Part of a small language model's weights.
Architecture: RMSNorm before and after each block, no biases in attention or MLP, tied embeddings, capped logits.
Training: a variant of Adam for these matrices, 1089M tokens, 9010 steps.
MLP neurons of a small language model. Each row is named by its layer, matrix (down: output weights) and neuron, and shows model dimensions 144-239. Each number is 500 + 40 x the weight over its row's rms, rounded and kept within 0 to 999. Numbers have three digits each. A neuron's up and down rows have the sign that makes its largest values positive.
Before each neuron's rows, "fires before" lists the tokens most often just after its 100 highest values on Wikipedia text that the model never trained on. A number after a token or word is its count.

fires before: "." 96
L9.down2107:503434474574532462490477498513504512537432442480522516496563480443501472411481516526489485523522494494560545480565552541481492473461439487494552522530474464517493515506427502466531527551541507526469502433460446527473518552481514488461442440505486478498477515577535466530484518494550525457

fires before: "\n" 95
L9.down4550:526511545538481438471482511525473481535512500519459484471438506512514508434433468501524502520556500491485479557489524462520496558496460473452481492492567534423499439474547526453511462538519474520499524472443384438438471428517445474525370468470498449456514526470572465537497511477418479486

fires before: "- G" 35, "ov" 8, "-" 7, "care" 4, "." 4
L9.down1912:513572545516497467563566484493510484493533557525443520514521498502506508478588496537481466546547513515540525541527511500461515473547480462513416465448512486457476512505500467510479446518473390511587459490528573464479513456494463522510323553474516524527508588462464495479557512479543456577

fires before: "1" 18, "2" 16, "4" 12, "3" 8, "0" 8, "12" 5
L9.down2283:484611504479505459465531506535463551494588557518570500453525427505534489530464501565564464447427590421487523489549469565520469504514479520482493485436471498539496516462540488420455489549513565580472486489471507529551526447439448474503413522507490513537450561447379514517481517538527552561

fires before: "\n" 93, "\n\n" 6
L9.down2693:540505510499534539488528512542415459540477521528502480468451506511574552463509481460481563507555448477520477544566499429492521489507510507506516526506426543464501436506501497444409469496494539484476587553517481523511474452472475513522451485522482537491491603569550471495496480525531442499

fires before: ", " 77, "| " 13
L9.down1608:532433508605529537551456514530494536554508415503543498544499453505471478564547406520531521489544564471480561502541496428486520582458513516491464480510556441457460482474504472501549461435521587473567425492424549457584449534560443460548500522461497521453483444469552495544410497456556475577

fires before: " | " 68, "; " 12
L9.down2699:508606588508455469533477485501400451428542545512445529506519623488563585493517471524581543460535512485488464470490490470447544451494528476499513458454448534435442576457490466432500488559534501445510525413490459482573465468561483502509471586519514508569554490481582474473482463597557545511

fires before: "1" 21, " |" 20, "2" 11, "6" 4
L9.down2265:537444513512482544487492460543495551518496476553465546479505441487531464524557470418515516464483537560511428502416576453569488510528512454574514500570519514510535519471445518520445490471474498572475472549484471427467502493514508447449399489535491489501522567534533541437435560509495535374

fires before: "\n" 80, "\n\n" 12
L9.down4553:562558475481553479455495569521496482451559479573531468522474484552511492491495515433425568509488550512512500457515508483576515527456523547546399481518522526475525516483528519347427550531497503505441513512551527503497525453524524511571382484483480452473547482535483455419456469484526548469

fires before: "2" 48, "1" 14
L9.down1779:513464472459498526501528535559484525544469438495530493491527512488561478436418518481484469434542578534571522509474496461468499447541542497572495560516547481530552570640584561536438542481533503519490526501575505534502582374558487530430483470451543493546512548485451453613504448495428512551

fires before: "| " 35, "|" 20, "|  | Republican" 5, "|  | Democratic" 5
L9.down3070:536490509580460481490464543485522483462412519503489516444478448540491471526468498496494482586488494499500508521456488475469446621531482524480516551500549483485504485519581511543447521478545550497484498486544502474434392446491482495497476485477453443542479502537505457512549511517602535436

fires before: "| " 31, "ed" 11, "." 6, " | −" 6, " | " 4, " Band" 4
L9.down3972:566522455496506508577430510560482497545489494468495614435498495463502485498557573493448554483491449420562545500521415472486526516552507480517447547436482509496485449549512473430479522539502522505503543522475510542459545496537522539502513469541479491577517512473500462565444526440595523536

fires before: "\n" 85, "\n\n" 10
L9.down264:516518498479484502470569477493476424510438464515445471511465507476571514491506498507471567506477502506545534456482529455482573556487446477566454440480507520532562470525577498504494474468502441508459462560512422512498536458574510453527414441623472551460445477498525471479521554516523550463

fires before: "; " 22, " | " 17, "% | " 8, "18" 5, "4" 4
L9.down440:487412501501415498515485485541512509510465447479456561491475555504420518375470508443463448497484488551493540462495464560547507542462541524493464527487502523566445522443543426571438565537468470523456504504575448484437465532507565495497444405462598478461530519475509491514425534464549504445

fires before: " | " 38, "," 26, "\n" 19, "|" 4
L9.down153:520494538482548462453571518460505521543478469490506492437491550537537474489521564464453556417458452530574523475480468524485532581506515499528501432562481496511443490504512524512529436487489482484510467528486506473537520506372503542495370469582497571429439455498454537461542507435457494471

fires before: "\n" 58, "\n\n" 9, "}" 5
L9.down4486:549563463488588516485503557448500544478486515540546434475539490492459475516456531543422532510523480486520466408520441537496504487451510468463551551431464465479580586470544433520447473524509505540497597421537471486526508473521538504506380563520516541505463492460584537519420458511480478567

fires before: "\n" 78, "\n\n" 4, "|---|---|---|---" 4
L9.down2688:546485435501491466516497511494395466506465498537532513471496519465569589489556524465541528473577394470464543546468537505539506537512469499494541438445517536488593565565482527509494495430504539509426514518550501503500388465491449520533384499494486420549444501471490440429496521530420510535

fires before: "\n" 23, "." 18, "| " 14
L9.down2073:503503478504553480449487372549438498548523458456496470567533510520545426567461524474448501492527489471487583460515428535533553508402516494458596471444443512493552539480564511494558523416500481435470516487428505531476579502488518510534429567511463521493505503469555514569538512456491433408

fires before: "1" 28, "2" 22, "999" 8, "997" 4
L9.down677:441521443539487428490568457486443546513505491571540485521499467527422479528502481454466510552495493527550461535493455530525504376464511534526542505434503461469497467538481466498496492507538543520506470526578524468435524525480470473502308476500554442453551493500480535408543435489490512467

fires before: "\n\n" 28, "." 12, " He" 7, " He was" 4, " She" 4
L9.down4546:400503537492557466551490481428458435492440528482550501487493438442541497492492474455465528500506515489395545497541467457558500532499479494570440499431441449531504560543562529531501498477488493507427471561436513516511471524502498518534381546468506498464500461537466441450551434491494499405

fires before: "| " 71, "|" 5
L9.down214:512520547473448495477480492520440525462462493537487553478464513506475494508508520551449413517491534525419478511414480534464551513496458471495444472473452538523519471544546509568520482481483562517542486493532465503507488508514501562507408509481419501550454525503576450453453565526543457481

fires before: "; " 43, " | " 9
L9.down1568:487538492505453531469557464511527470558531478521482495544598512472526478504544469482500531459504487428483472486558538539443578485543503443444548518512555602532545478486520462576459499629495506488521471507487563495425543523501554451509489436459440504445563497439510540530472498503522494484

fires before: "1" 35, "2" 30
L9.down2545:495559533466409544511533463504556469561464519455443493533473500475494547565462556473465485463552537565504499466514474459555521537444469556556519466503534523542523563545478487524504592451429543551516500477482564486464476606454523532490573485492577558503588510444462501512462550536517485471

fires before: "\n" 16, "\n\n" 13, " |" 7, " hold" 6, "% | " 4, "°W" 4
L9.down4258:588507547511477484465505479525511481489500473413526533481450502489473513520497410559499490595419530450585502410472498427478452474507482536490537504477483545478494494525455546435450415563461510499517554514504517520456473387458479495480597410467494496480498517600522481466497426463483488460

fires before: " |" 18, "% |" 18, "\n" 17, ":" 10, "." 4
L9.down1374:527454495471533509488469475561574558521458573472572526584525456524471445510488551492455507517505484523482514439511497568535537543425470555502518489482520512494495485441465518491441563458517438508554478474488519478526496453463498492492455463534511459486513534546571495452528517532475497423

fires before: "1" 48, "0" 19, "2" 11
L9.down219:537538566522516502513448465461477484570520463455454491494441435513539507399473522522486511525425484476556535432497561475454561451524530580476453502451489484530457567489492471460500473478587568498497497485514492525428476540443446563490439582452503523535531467409550511492507462485450484485

fires before: "\n" 33, "\n\n" 25
L9.down1095:499503518600567442447516462552570572498550453507534505469532470521509467526486504471460419498596423512473465539500480528517485518525538520525407495552560518488474457470503499448471488463413464532429551577505428485490463451441513510576668458487587451447482576442481499459488559554541460537

fires before: "3" 15, "1" 15, "9" 13, "7" 11, "4" 10, "5" 10
L9.down1798:541465598517514499434545504575530486470455539489552555484498446539474410431477535500525545496456542542561566444483479535402583478581522456455477523500489483537466504513476478495541490517491446461507499533494532499535494541529491501589392445499563564456530480496499532538512513434565509521

fires before: "1" 53, "2" 12
L9.down3525:588565410488511481523443557441531511523484436610531613463466486423502541445435547409543520496562458535496465513474540472499414492497472484551552554522503460490550581508555466511449473582427474437519504510597515539524480482472468584468619469522562467539499481487538423532482524493508476452

fires before: "\n" 62, " Western" 4
L9.down140:519569625474489506495458489501466565484480429469480509445435468488476542446444533419574522540491458478493498466479530547551374458482486490518532552483484495482517470509526510458469499422493553450487496531493490490532538480542510431467512458545536542528550534550462516520504475496518509502

fires before: "\n" 38, "\n\n" 25
L9.down644:563453485505475445354527507549503534518499589514550472493527441455548550523522431515457499484476502542538562515514513487480517540481516531576492502534470493535559489423461518542523505542483526424549510469458509479572530533520526573467549439513520525524466521472565483464557491392432474535

fires before: ", " 36, "1" 10, " |" 5, "; " 4
L9.down144:515553540453530430495522573445529513504462509572472554612528490502497496460522528548486534553453521574530485545518570515456514496510498464521527492505481475479524471539496447467456537486494465505497584457472556541422465493457486471444467423518592550435483485462551525492525508548557454528

fires before: "\n\n" 36, "1" 12, "2" 7, "950" 7
L9.down2685:456564537483498624472479508586495516463516445545539433441467469537541546556529534463577551426495498504613440562579558487503550500488491555525498491526457498506537460479503503530547532458501513497411463404514504529451428527562513512477496527430549506495469414439528484473509490511463423494

fires before: "." 31, "," 10, " and" 7, " to" 4
L9.down1728:500542535489497439530502511448489455493525469522556500477540547402497520488577442524508501510488557504520473551537497527494408571471469514483541500503379534518519541472491481512509531489490499531511494559523517518494482448519539508495579493438500406463474549504543551448457531521497534513

fires before: "; " 30, " | " 17, ", " 8, "-h" 4
L9.down1029:517573499464502527529531463520475447547440490474541479446538461465549496499529506488473500575468412485473433515552560531555476498523486509520489500483482477533578518505510490560455505459468480514530556505528500456525431532406475585485464535473518571545474491523461454497512496498445539451

fires before: "\n" 28, "\n\n" 17, " (" 5
L9.down557:404408443458569428498497449477479500448558514469534476456533433528529488500556516537526508509507514500478523509550547444482574580536499425423571498501470533519496461490534459530470473567509444482504538558430464519517489513487546549445514499462526510459473502498498478502571389544542546461

fires before: ", " 17, " |" 16, "." 11, ")" 7, " | " 6
L9.down2911:478492510523516482488556439491538534505495435548620478495547492475455427456436564467438507475489520523471445382526495507473543494463558511520577512536474507516480470506476517454514439534397434485517487446429516471505490552533518485485432521503508495431498511530457527476557500456474544444

fires before: "\n" 51, "\n\n" 49
L9.down3642:490497484416505516502500509557493491430540469454531480440496384474474567476453433478469473511520465571480420421566509473508597468525489586534541487518528527453538459514508497474450548541476491541564496566474531429521502476451504470495458490516549522477506495554513564538565453495517562432

fires before: "\n" 75, "\n\n" 22
L9.down3198:473503546531503587443472498470454525491500474441477497541478437551478450454541510486487526503556521473496495502476535435540491448514469502512547523581467495501519433517458469536451514494521507542476535522423585507530455521473465505490584502563538417438528532480515442489503584450536563441

fires before: "–" 45, ", " 15, " |" 4
L9.down2371:531445526448545497491541510527523522495446488496555504491571528490506546499525461513521506595525438536525451491551496537524526459587572512482541497494525519535530523492552543491519536549508411447506550520569500557475554486523469501558358482522549494455442482443552487469510492488543542525

fires before: " | " 20, "ro" 18, "rob" 15, " |" 14
L9.down2733:457557441511557478504504421413498483557549429478454485473517465475479435463480523518453515494445451488432541516551504492581557493510527554474568504502483496551478509518498523473460528510548457452523525500447524504521470507467458481480346583423498500585498480452524580503552501450434563468

fires before: "- G" 36, "\n" 14, "- " 5
L9.down614:508526440538485490538446470532489460509524512496535507607510525445466466487518491507488551532451466503543468434520465547554477464491492511533458541564453478512542526495466431506558536465540518446540514490439494529498504482577541520479334547529492446506563519468529500478496551510472538397

fires before: "." 55, " | " 12, "inner" 4
L9.down1548:454534420518539529524547546564509525538468529542449522499455516463453460577574530509524443484460485511489554513507580494447497498551470455570554494489477415572577578457500428431476477535463507539494564551480549535459505534474508521506425515509544539602485488523595502518534502543512489497

fires before: "0" 29, " | " 17, "; " 6, " | —" 4
L9.down1524:504543531449472508485485514471479514533520487469531404478554611494528425487442462389416562489501523531469529492453550458495479428488437486447402545554528480475474499513492446467490492497579500548478459520517509564509520527574517493478451493538499498522472505528533549516542493484570540497

fires before: "1" 41, "2" 17, "0" 14
L9.down4359:529522417483553500436484514496522489411511469504488487521517575506471449486481455487546446481436463471488510428471435562536444449479472488449468483462552503438478522465601515505504415472465489531541481515493514500494540490470528478476538497530490492518488530533509453479489545492561550469

fires before: "\n" 66
L9.down1679:484531593428488412465500559411448445494484481495524480476483463526543496501462474475448474617509480500498488511450553551572411429529491473551508539515509526421563561511479468483499467573481502453441562486519499461468486508496432526483590503556533488535465541500544430471532520516440478508

fires before: " | " 22, " | +" 20, "\n" 18, " |" 13, "; " 7, "." 6
L9.down1526:472504508506541527518526512472485447471538583530482487540574491474523456506487517531514425512510555435448532509557524536467496518522548616511470437530440496451609451401572602510551539523497540454499551511505443558440478547554489440494500513483472475520532473440462481528508494473532519515

fires before: "| " 42, "|" 7, "M" 4
L9.down364:549510570456502503546568527479532493539458534496475521480535508538521511488535544478519532488495519520436448444501584529491604579519497585470564543467510511532507465447554545602476500536516523482486497458496556514507522502462491471466430520466568521511485546502554516492495548495505399516

fires before: " | " 51, "\n\n" 24, "; " 11, " | Pld | W" 4
L9.down3396:474539493537488483500472443545466455529523511397509493457500464517505533433550456506590470505459555413516561483519481475480537448566472470524506546468468529531515499483443493526485535527425530479453571536483541444490456453469541470461458473477549542492496452503501535542517472419453553480

fires before: "." 34, "–" 11, "," 9
L9.down1972:475543526548534483460481513517468493468508486478489412506517418499449546470553530498552528454540432423511514557562488496444446526496456553519525465440479511482557489549473444469486513500524570526482515561447545501451457478525541505456323487551489541493579649453526395535478559477500492502

fires before: "\n" 47, "% |" 13, " |" 5, "\n\n" 4, ") | " 4
L9.down737:542446498548534466501487482455478611537532485521447451479519448457581438488526522515486485472458510474506542515553403539457472549494564501472464477497462517490563423408517519513496547482475469471508523538519550475536478498505462444426562480458535488402419513511528467515587471554503475501

fires before: "\n" 86, " |" 6
L9.down4063:483492480521557531537469446471448535450506520581530378451461527462489480517527464523460494554534516552434537509514507436516509462513450490485572463480393523440491560470532511450404518440526504501482540530497520429511489467513496517514453553520461528459545486480497463538457502479553499477

fires before: "\n" 46, " |  |" 10
L9.down4308:522524513513573507512532423468562610504500547519516493504439469517521428451597506485493532475468450558504501528531622422534530548479472466478485462535512518437482533485457466493455451533490533504472488511472573427512580479407506469494511525482457524464516571499486466493516489497482517460

fires before: " | " 31, " |  |" 14, "; " 11, " | ." 9, " |  | " 9, " | —" 6
L9.down1052:508535541472543545510537550543514499564537535517516502494477525473522482432589435468483458470509573545531507428542543498568523517515555463545535465483526442495535435477518534506506483533492468533527558484568462477492532540498528533511515424451467478527580518414413484468454474494530483480

fires before: "–" 24, "th" 16, "rd" 11, " January " 4
L9.down417:417541476497540494472518450563519527481506553505480491531428437548538494535477511443491517398533465430501534487536466476433554539458503480492499557482490449435533488465481544485485426533419536565476523572484483472527473508517430576531442484494472417466429502507449492504447479519513500576

fires before: " | " 29, "% | " 14, ":" 5, "0" 4
L9.down275:482524473509551459557557599541508526562488477553491539506542575467471509456457504442514450534496518506552517494445528515501484545512487553566500508476504512457511427510541464494554517452567594470506485436550493517526479610477516495443458548486456516405486507481493460511503519480505525539

fires before: "\n" 53, " Report" 10, " ESPN" 5
L9.down108:523557590477561506515511427407584417492434491513489577461476492473535455473553552498542433518541501531477419450468524521469535559433523579469497461506455538484493376527451499566464555530466487460459532430501473487535541472437467540440530494558551505524505583478543503368585525499521509545

fires before: "\n" 75, "\n\n" 13
L9.down2649:523509503548488436505495538449416451513418493526540485446464496549516483593509509478560520529476471434527558545526419452488538527523478485468537577402483480471494437494524445523472564496519506487476547526521507468495506460473492491479550433528551502527511555530594500524492547532488481499

fires before: "1" 49, "2" 30
L9.down2387:488486508561474451542497484472500490532424461504456518413468508554465571510541546475524473544482510534566455507462491539493490480508531553506516447520462492514462506425471444458482477499534446561505482546490499466497489524550563597467507441403460482509518513498471556546482496557523456477

fires before: "| " 69
L9.down1923:495438510489499500561471547517566580490523437532401469502531522499483482499585535466517587532455463495518579450476533527505527487521495499532464529555435438498481532469493566463454499516520512464560479505465547535444510512497537484534458598513473559547452486514508482471436479536513534383

fires before: " | " 43, ": " 10
L9.down3311:475545502467516487521514474561542518527399569558501489510474530509524506468482502427525527540423510460546508477447497423571449503511501515439545497516462510497537487442391509447527535518408542521503492453497495476502490491582490529488489531422483565467484498539600471469491479451499515498

fires before: "\n" 41, "|" 9, " |  |" 4
L9.down2666:424445417577502492549509492593467479494520493493496467513468509486555503567484532499528502491428376506516483543561572580552506523458464574504452423466557592455524558513516525476509526522470515480456509538484520451512503498491521521523543495497431496488474386472486537461553473505511533473

fires before: "\n" 94, " check" 5
L9.down1488:559451534485530447461366504431539464505507463521534540507477516474481450534496478469527518526520469522510464513532522553538521484474431525494452512474477566533537483512514470574425507490500568512433471485487457525510496462486546443564345525519495437506431498530542560560551475534456529439

fires before: ")" 20, ") =" 18, ");" 9, "):" 7, "–" 7
L9.down4306:469569497509465507559517548482477429467552441498504475531483473514520559505473441555531460520528469468522486477482556547449510520468483519519500488495490487512501490522548455450466540480475518494509598558517483443486470516464486529559210523497516543424455525455480457630550466504500540538

fires before: ", " 56, ")" 5, "–" 4
L9.down1333:548491499498562539476503522497586468482593499580561574491516448525482448463509483517492492539487430506577491480532485499485509591515501512470446465529520528540475513563518479485479570544529522423437488488494541469532552474514461594514591478475516485479535479475460442497416557452505506528

fires before: "–" 27, " | " 13, " legisl" 6, "; " 6
L9.down4088:570508507605545528550498552516516462508549474484541487517524514477574540472546513499497521476463536469553525501516460535452489547580532473478488421533517558531529497492585449463580493518489506522509547563509522451522456510436457427483466544441491507473477480480469463497530448509547477452

fires before: "," 44, " | " 11
L9.down4038:471476474548562533520524479480572437479519529473573459458546523417537494462510524506513499535519518499488440488478521474452486469553511426521490480488491513458493553496559478472520472541495483543460526448503556477502523473432469481548604565515608478511515497546537506512487525497509517546

fires before: " | " 15, ", " 15, ")" 11, "′" 10
L9.down2760:564406451463476494536539538574523524474471548550572476481506469491490524522499498423479440512460518468489551446497542529536470523546553550519532545573492549453517553470533521475417528584535563462576523501475463466556528438414435563493547466467555506487530538461454496531494474469456516445